config.toml
n_layer = 9
d_model = 192
n_head = 6
n_kv_head = 6
head_dim = 32
d_mlp = 576
vocab_size = 4096
activation = "tanh_gelu"
norm = "layernorm"
norm_place = "pre"
norm_eps = 1e-05
positions = "learned"
qk_norm = true
attn_scale = 0.379
bias = "all"
tie_embeddings = true
parallel_block = false
init = "normal"
init_std_qkv = 0.025
init_std_o = 0.00589
init_std_up = 0.025
init_std_down = 0.00589
init_out_by_depth = true
optimizer = "muon_variant"
lr = 0.0201
lr_mult_qkv = 0.7
beta1 = 0.95
lr_head = 0.00898
grad_clip = 1.0
warmup_steps = 20
schedule = "wsd"
decay_fraction = 0.756
decay_shape = "linear"
final_lr_fraction = 0.1
batch_tokens = 65536
seq_len = 128
doc_mask = true
z_loss = 0.0001
train_tokens = 237000000
steps = 3617
dataset = "wikipedia_en"
MLP neurons of a small language model. Each row is named by its layer, matrix (up: input weights) and neuron, and shows model dimensions 0-191. Each number is 128 + 32 x the weight over its row's rms, rounded and kept within 0 to 255. Numbers have three digits each.
A block is one neuron, or neurons of one layer that tend to fire together. Before each block is what it responds to, as a language model described it from the Wikipedia text at the highest values.

Responds to: Anaphoric clause subjects. Pronouns and relativizers opening a clause and referring back to a prior noun, usually before a verb: it was, which, that, This.
L4.up1:140109174136121127104089111127137098143076073159137147112139136100130132106085092156131050174129089101117149087161180122138151103140169145085099091135118133114138105142129099165147137174137130059126138086070149143100155114134131168154107106087135157127120170121111174148131140095089138130097219120161090079162074091119109144152185122198091174102142064140100054150076133172093152138144161082188122122161127173084165178138139076155152085069185144107152134086154088143177092082167147120152103141119157139138117178125131151073128150158117091172129190069136134135125128129160207134
L4.up50:181089167087181170066117122162119124137099162143138128146111184130140101100151166102060136085092120111166147099168107162146161082161154135099165129150078162138184137149194133162135049110146158094136136127112132173142107142128177085151114137114138111137149140179087178130139140118116142098103109137179129084142123154110109074168142103145177109080153143112094070140134062093067103108172163110130175106104154160117185150170105070130131152139183179158110140137121101071161172179139160081155170116134117146090128204101096150090104179108124093118139125069037144121137152116118136085
L4.up349:206131138125124067114132111155118176101097112143151135139177037176135139140115161139127126148140104167147176151193119127145149078115137165066119131131136166103158084131105169142163100105109105114118179108115128149139154101125106160116146090087107092142143165060128175142121144066151154105080124126076101157132151090122088173110082080136116109111132149115078106134059095114140101128106174187137136128161110135117152180107088157128123080114124113170148169129144195157103164066064119141145189139080212127095158188147155184135186163161128111090153150098046101123126105125127153081
L4.up357:187119175075086161091138162161131074133131081131081096137125166150094124173056135121103066210173135113177115102140117128111047104189070195164134145144093120125180155118196137058135093130130095129118110116106130100125165113132113098132115128187061090112134090146149167100169133128141105118171164162113120125160124200131106109085164139158180134073069105125122137150130097140144128148165176111160147134102164168135173217091128076123121125108166163124120109094118073149110149125139152108089091123073125180113169157075119123141115134156113116143145178160134116102113113124179098145

Responds to: Clause-ending commas. Commas that close a complete clause or long phrase, often after a plural noun, before which, and, including, as in people, particularly.
L3.up68:108126168156168089046148193126127103108157105085096075148075127121199103120191102096134121144097120115131113178122177090116177185124175146152107136121105117126107122116144201077120165130168155140177122145144097121108156161095115139132114144097171067195078094168111176125077130168141056073122127093150125130124110086140144097129133130088127145142116106099139138186140119090136118186057109200132141107126141138114089106133160216167125106032111134121148117134137162106135165136151121171074142104132127142099122149136154062113170125111157105190181122082114132121157124095093155095
L3.up191:150138175073138118067131110124130104094172104092158140150117122151125095134092170112108125107128135098183105143159171073113126133131131154154192092175148126107094116131120174158119102173111137149154170170131095147095171176143130162116087102124092146142085112114075116112077134064126144136135150110135149140162109149109101137118145160144124147153053118113130083141138196176109156125114134126083141158151155061027126168146126147090160138113189171136157180126125091132106192136128199111109119181094167216070103033111142074156122176157143122125176143103164044127146126128127153112
L3.up203:108157126126084135131153140168140070089125096072114090183072103142152118150140142094078089102099132128154122102100129168145098107184140184164149149102133116131207077101110052118151171125095191101116170101147123122112120134113162156090101132100170137122107097101132124133091156123175108142092135068140189134161165172170133090150163153136134163154086113187097160122106131123074083117112119209147132161129183151166125115156101119086141157088120140119180092114160142109139160068128152138156160144095116116123135152166178087136168187007138140120143165063119111088141141188107147097
L3.up313:133139099112157148140127096137115139087154178091140099102097167132182100110139102116148099151142115111133125135131112097090209167175181125164164130091122143101193117119129143137122156178120136116118119120157133116104144152126144098072115151075146159102135132137130133105133139146128093092087170077181118175095162151175109147124110118120118180067097170140080178071136147042047148175135105177133125123079134081115203124140145148153181125158155160139152100130156138171119141086110114162218155129153101176120155131112111077158106061078154066159167074136118162102115146090076037115

Responds to: Mid-sentence item separators. Commas, closing parentheses and semicolons that end a clause, list item or parenthetical before the sentence continues, e.g. "(Marxist)", "resolved;", "Sophia,".
L2.up350:141188119136172087125155138117125129163072126084138100153111128082138094128112164069156129154098081144159132112141139102106196137100112087191137169136096107102128152141131201144101056131189112169161110124074135140162118144129111150088051094161198080118134139167081190186113157170148090156081131060120149121134143172125182123138097143155177171164095115122153131130146136122096073116073105122109198119103151136106108145137119098055146093175123149093190102163117141140141153096130148145108097194121135147142178046140130111130130096160099108167176083127120098088098128087092131118

Responds to: Clause-opening connectives. Fires where a new subordinate clause is about to begin: relative which after in/during, that, because, when, commas after introductory phrases, table pipes.
L4.up56:118117127144162158106154112083084104162160126156159161103138171091184104131088138206162168145065138150103125177167125125067179082106117130093121146115102143100109152108129136116064130089104098123090157187067156145077144092143180076128113117117159082121156128145109111138151090167158090133131128125145126122164097119080081190097204151132137111082074132144086118094190084146187115171098084172144138129121178159187083146139085149160117131115091107084149087146159110113187108165163059132094104129143126130083098144173126137118169136127071140163185119126153093147139205134085123132
L4.up189:075119084186145072160154083149133067137129145114153132107119101202095116119104176189176128156106114189093160167138071189087100118145165135110158116081147098155176104113124160157099116147085177114123113124149169117109118134103169109079118110110129101158032094082073171138153182128116126201099131144099166111147123099153165101147088141093121112154071113096069123078060109102142103127089132086165134120097126148157157146175143138114087132107132173136173136082165160162113160130130124142083163171104150142108115153115183117122135101142141107136152171129165138160165194051106123083
L4.up438:185180119146122160110136106119050113121087105172142190161087176101146172098150118134153081114117124161097089116141151103158080062149145147147160150102121036101097140149126139128160152133100133072144081171114123143150171139113108108120143097105197082090073135098110109121135070166133139139145149105136141095110162118192055184129163131115146113170143110060098057089097106156135140177114170078124151124123215123111128185102121131119046165146130056111152092098127124125164047125137134169118147172123164121138094138172147170129138156123119201140170143126116134148138125129132117119
L4.up546:126091145169176103087126100088167114138133165148154137063096126154069107106152142179137128136143120105181155151108139076169085126084140170106154111079192094133163130153099156061099163116126202134159101177121174212136119147143166106118168137085100107097131117169106113164147114127112099132137089086057124161106111151139081152116144114116129134197114112120135139095142123116151151163123090110099169178116185122056122122150132125105075132062187196063083141085143206134176134126144122140102079099126138144103111132126187121128128161144158156084142095130161096074107156051106131119

Responds to: Commas in numbers and clauses. Commas, occasionally periods, both as thousands separators inside numbers (98,476; 1,121.9) and after nouns, names or dates that end a clause (College, Chicago, 2004).
L4.up350:101174143145101078110147067146114185141087126068109103081169111152178135148129186131050145197125123047113139138187098098144144119098169106149183091147162104094098130145115101160169118151130145113161138085115157147133152094137115173116082120187124135129162081109103117121206133099107114109132181118105138095102173102168169165040163103131104168147109070126089089168077147153079075133066160149059136152155149140124160140151100143101150100139113183142143081090119127133089140072120178105140124135126141080118080145114102145181122181173085178137134137155126125125101159150124121147
L4.up423:176138127127134150102150070165129099161198137150078111158119098128122094161104103118092141113152118109127176134137101184159111098085141132120149128144099188109153216130178111112164167187173178161148147168146109151152150128086111124111122097157116130159180095104153163109100141163146058177125135097178066168193164106168153114072187090148132158129084127135061105149107088133104121104115099160097089155100104197124139118071110101164142156129145188139130091172116133149103067135125082106118155082111130118058141086136155155113117125115120125187098128097140074099210134067111117139
L4.up436:140107115108127177080104114123135125126175109094143138116088142138102122120027100127090135132210185115141144166136127179114147135137160106144142170120171148069149176140169134165139238188179140144170146168171160186086109143157087178076163143115131128121155103067091123139110147110140140147142116109124102167117082076088157176110098096150093131123097115105089095076120079106108092118164143149111117160121154099155130127071104119129121118114193148075144169198143140114112060121149109119150094136080185137123172145130143129147098087166139094104102108158103144106144151052141058160
L4.up469:176174088130134148116094099199138144138116106074118083126064088125130156089107136071090165121169183111151122123063140166091099164143142142162145136153132115120142102155107168159152165143144117137164140042139122175122190142108166148060131158189115099148104146120102128116168109137135122116150168095142085163127109236166134154106153139149166126155127124106079154103075160124088118093079168067054114150130126078116134137146136154133140131135158202142122158129138132110105115082132131101213081136106159146103103127123100062130165172057162133117101206083101098119149117112142147118

Responds to: Field-name tokens in infoboxes. Field labels in infobox lists and table headers, often a label's final word piece, just before a colon or pipe, e.g. Time zone, Height, Total votes.
L2.up67:151130166105139163140131120133099161093141177161138145119105099158140071157133120202065130143187103109095098140152111123200110156148169127076186145149143031118140162138128114143083123163098133121111108191140074114153088096132164128183109148154178142172052137131051170136193129102146140126098135082103208133135136143122135146133150130118064073152105109103124101116153148144089157084162153086136123065140109082105120111158092145133096143093128108107081110092102162134098094128182153101119176128106157052148153167125174167163172125064103097123116143116103105112174164168160137094

Responds to: Referring pronouns and subject nouns. Pronouns that refer back to a thing, mostly sentence-initial "It" before was/is, also which, that, This, and nouns like album, game.
L3.up20:175111163162160078125076124175159139091146109148138151119100146170100105170140125118096110204175109115133135088161099195144145116171131155146164143124089115179104110090186179166163059084138163107115127106108107149088153096112107128149070100108129132163162096143078122108137092129097066154082140134133090169165086122112159048138136191151129112158092178088070094101128110085150103101163149087114088168146200071114124153105116139094083135106145121115137144118145115162167184185158167139156148180138146090092183129074131133142129153161074110137070143111127081101160141155191134150
L3.up185:156114135131112111095160135132131137156122110173126150150145096089143153108143140148105089156091107131150084167118211100096102118129158084113192169115059113158094122100144123105159024160168178136082191142032139132164143107113167054144132210133088121094182165135157102176152153047121110106132186147077137084166154099166120093112153132150137083105100131136059144094173137104056143136153170125130119099141130144153153193104150106079130106105076140155125124145105094122086137166113150110125135112100127127136121159093159151094142138187125122127081051151102125134148184128119130129
L3.up356:117071134069129067129160099121096160111104087172162125138119127087061128143088219108090157165086179152170165055169118120139129145124162080151184147186142142119103158091150115094144052116107128106085172130118157111098175106118150146062145102192121153132106140153074168189171134157086081131122149126148163139090117106112177148130101113099095172057141104179104091144125134156094146126118060156106121139095156115095129141160143178115137160133152161162053096158097116169151152153139122151126107156091120076089158123074143148151104156146164138147108151119106171173124090106151137076
L3.up455:152171157118168075142088076117132139157138135147125170134178185085096161131197110119085100130142135163086128095131132137096085082137154066175165116134142144151113052143123062173130111168043107089097149125072130121107133113106136141142106122110054177096072154130126136095142099108138092145113159146084145129140096105091081153129139116174205109107150165146123075105149134134163091118162160060076140103133158168124163172097155140103093151137086219048146116108138125117099139165157149105147094136141122134141110179145199136121155151122097089189118128114122138135164131152056168149

Responds to: Field labels and relative pronouns. Infobox field names or bullet dashes before a colon (Height, Distance, Founded), relative words after a comma or noun (which, who, that), and table-header pipes.
L3.up11:187163116145136110077084128141084111141035150135145108156165147085104138130085111099123149194082131160131139124146082157212157126169133121111157077103213069121187093151059186086207114131133094174100087108176146134131097161143074138084153091167105165135120111099087152124140120148148125142098165134117135070121146099123123116052135124128157147162098143127093123147106069156108169093155136073077108150156091113102140098117172108095150143160142133135136164136117134151069168152116172151144097154142123174081091138154164099099159124086181109193113123139091176126135109141088125102
L3.up165:097134124089099152162100136125122145076126140121097149193156107131173143168137149164132152168126160165068166085133107130163101134134122133152133165068127045099132099056132109147118091155133125184164147147100110180180144126083101164178103187129065124114206055155123144058123149128142125094069122100104121176176123156162144154101113127143168075107119128145160149142169166181094088139132122083133136155181092154086122159116121127118174166191173118106102076120165094123147147146123093176158147147134104129085099122178166077115159143162129050129117074143099124110167144164067112116
L3.up419:175096147144105153144145167076060101134143146085105116114199146106160067150140169198159116103144067086119116117164112080148112065123135107120176177111150128091139121090109124191173130104127139096153113116145162170178123123166124108162138159154120141182092153155084137175171131119129092047095106140102076063181139122129179129140122124095110107099176204101158132114128121168098133077190144113127111109117109113083135107132092148145100075116193149082114113116147125133144129088189143136085173123075131127139185151113162124174127124094095177142062137123093087144165148147200143098
L3.up508:184124149128082181076158121097094088102108110145120144171152096110205117162105142154087140160183122139149165102210125158136197134138151153105180098118174171090087102084152164128084150134122143115188089181146113094122098150105107147107160172140108143154108153124095113141212141128154032154124160146126100152166160077143145105085087063187090124064135179153112125105061119096147141171124148168158130124169108151073116141089101158130126130109128108119164065115119108179139082150121099154118121179107107137124165145129149153167138070176091129083088092118108126115133135072098127127